Weights of a small transformer language model: 243M tokens.
MLP neurons of a small language model. Each row is named by its layer, matrix (gate and up: input weights) and neuron, and shows model dimensions 96-191. Each number is 128 + 32 x the weight over its row's rms, rounded and kept within 0 to 255. Numbers have three digits each. A neuron's up and down rows have the sign that makes its largest values positive.
After each neuron's rows, "fires in" lists the words (lower case) most often at its 100 highest values on Wikipedia text that the model never trained on. A number after a token or word is its count.

L3.gate101:130166147149155160096189118132067097102173199194103125155169133146125039126194137115096118170148168107157144140157102133174162107158143128115089138133197127132091097087149118076155135116116093176096151142093141179072174142060124168102088095119150123124176143107127051113051142139181126145
L3.up101:057183106108122144116140120148199100133146110163151196117117084137101110151113146133152137131088186098143144136128073116202102087150155091103122153071188130184107103127130159136142169107135162123127225089142147103139090125099175182131104129099192157161149056122109154083143120144077071112
fires in: "to" 21, "and" 18, "most" 13, "as" 11

L6.gate508:127125104140178173129109125111089134165200113154128107165165172074123114126178085129097161146162095159144102130084152128192127149129076120118055179105072089158141175105132113115106114131155139193129125122146095071122068116127182067147175172090161161150110068103137113140155066164141147128
L6.up508:179163134102129111130179118119105115147150167159098121164159141084120056120161153152061167099143105174207067146142122108104136149125110138061092117179153157109163168136121121170089108122148066128136124153056145070177033115162154093084094121162093116131142170138138172147120112129077124111
fires in: "she" 37, "it" 27, "you" 5

L6.gate177:129181128105157170103112126139081114130165154177128091096093124087125100139112134138142101127148135112078153117156125125079110147197172129148138092131130142054165059128112152117154165104153123147090109121131094121171052216133181123144121079166095070179179160130141116209083130106154087192
L6.up177:110174115174134137142154133135095164172123093125097187147168105160137109152085139126141136111079174138102136155094155174151139142166110124075133132144145158172115083111156097157118185129110161165095140131130162153150139131113085144072025122146200127133106125211150113090049052132125160191
fires in: "to" 81, "name" 5

L10.gate209:157158173127146100150128166180146120182119133107063120146150103142115180108111185164121091124126063071153136152155142210169164096129147143158109128107114122073098160099160134138154152141158114106096129101091165128131179092178129172124120106117138127164122176140144145102108125166165200118
L10.up209:128144132113071102091131102092116218161095152151133152167148153163161133144104167141104073136132100144144173166095192144124144118123144137101133099179137138031100089142184074174148118157127164110086134087121127134132158115165130181156084107190115125083173150181112158080118098130151155107
fires in: "to" 48, "can" 22, "may" 4, "could" 4

L2.gate476:099135113178067114215073077103120131103126151169127143150090155113153170141147090155068091126146128121159131084116109125135079175118153094113085172127109131145188160098100158151163128095139145132091080168146131100121123102131134078128180088093155125158098120171109143150117047062160145117
L2.up476:176148073166154161192141113030123185115143165182169076101140171176073072118124111122075073153163132154162134119160094108130109112141096109208105088115092119116171170158121143124150111143080164118156078141129193151201110093158142105160163132141064132160136147164174109120115078140130130117
fires in: "it" 85, "well" 6

L2.gate148:122077139129170157094194157126106134151111127192137091108102063104146132069161098095152094161152139144173091098079106110157081192122135145172150146084109133088119095128085067156143108131193142126126155124151164107119125177153151136094099149151143145126138180157052153116091113194213118124
L2.up148:111174138138087113147141157122148145106192124147127180123080123154092140163127115115111090170145142122147125127141101125155111136163117136192173076166100080173177099117148121082114184078177129076132078139146153163090142085137125100133147145091181118171108180145120155072144131097091189127
fires in: "is" 27, "located" 11, "may" 7, "built" 7, "occurred" 4

L2.gate320:153070168148113145145191106129159111135124148132179083098135122123122133156107083198064097123113129122113084149074102175080084131127136103122122117129119094090189054089122097108155084093139113138133126146126144116150083081133123140101116129102120081143162136069110134181083125132124168129
L2.up320:128082092129045164151178078086128160112061095113130172101090081091149121095186178118130158125201070088084140164162098146139123126135143121149161171168126140132142140168085111103163107102122088124157116062166146109186083168123175129115195182096084155116098157112109131067121168168131146147
fires in: "built" 21, "created" 13, "constructed" 7, "organized" 6, "established" 6, "located" 6

L2.gate215:138221123161076125128120167147219093177175112105089131104088172153188152114177142160142141099130149090142120134118106135053169092136106115132097191081090110101123101165084152185140103113118152119090192139096147169143167121123108152093112108159103129133131169116149120097099098084131142130
L2.up215:142175144136140177149143187145167068108178108153128172089109161159172163171185118089091141086200144131132069132165168086124178103147138192133157150114135081167125109143123133164142153149095192131089180142157135189133219146135135143099183117151103095141104127082124113105143109132130123134
fires in: "at" 86, "with" 7, "from" 4

L4.gate349:104142098124184129137083130177140169123157075136108084137118166148102123108107140145164131108149067132117084160133165132114132115114101161091103080154080135196115187165092137149109124177116165178054098128105154095095196099175099161079118152175056136094102132101172112110159133098190160149
L4.up349:091197185168125072128151173167096099126063112156108151166129094150156170114133204071166137090109158126113109164100130183127143171112083150143079138107096151145133149146117152111158170104024165123139124142099105108175094153144143156141122161142115161161142114102141088133130071181120117195
fires in: "with" 82, "sir" 6

L6.gate126:109131215156123192162131125107081094086111078155120154119084131117112180056177137151144130137156103097137163117184120123129102158157086116109113179119149098149075158126098142086136114131093093123155159121104082175132082168084207098115198097165111078182115175100075165170108100152161111129
L6.up126:117103139117137112189121154107155094151149085135130114094154135202135144156173108088195131112135141166167109116094170150124144158113156060089081142171150107131114119106152059164125126108063093082138100132072092100179098122167144101103146158090027114104085165166147179171119055239171158161
fires in: "of" 48, "in" 23, "across" 10, "throughout" 8

L4.gate139:168095169115127129144102163151125183176115149084085096105099155200166147091119021118144100198153132135154126171153120123143166106090130076121122178142087152078149119143146126119143107060103186115089083109113099195153077093138122135072121121118184176170141182119110167127172133176110097115
L4.up139:140150143088100152127183147111161179129176123102119136116108204143159099169089102111102107135135091145130182095105092173116150162137148104117092193125160114196108161165091159134158109154099170170100154162123145142086051148114108090063166164122097136129167140126125113137153084120167116121
fires in: "of" 42, "at" 8, "act" 6, "krishnaraja" 4, "district" 4

L6.gate124:158136121123069112119159165165143097058116136157131121139095141122148115130161112137170122099141165123147133153101087140095185100159119117136167106119142120098113137114192119091089109065091145080186162138077064147105159127121166114112162115115100118179106160125065134139136106144159163205
L6.up124:166117118157122112137122150140120090088144115159153118079143136158173134121161133185129168099139130180124155103127100183096080174167138124054117155103115123102090106147101148139115122102078108129109131178072126142175106144161160157153155111106136078205117149083136151211125044156115145117
fires in: "in" 34, "of" 16, "at" 15, "on" 13, "for" 4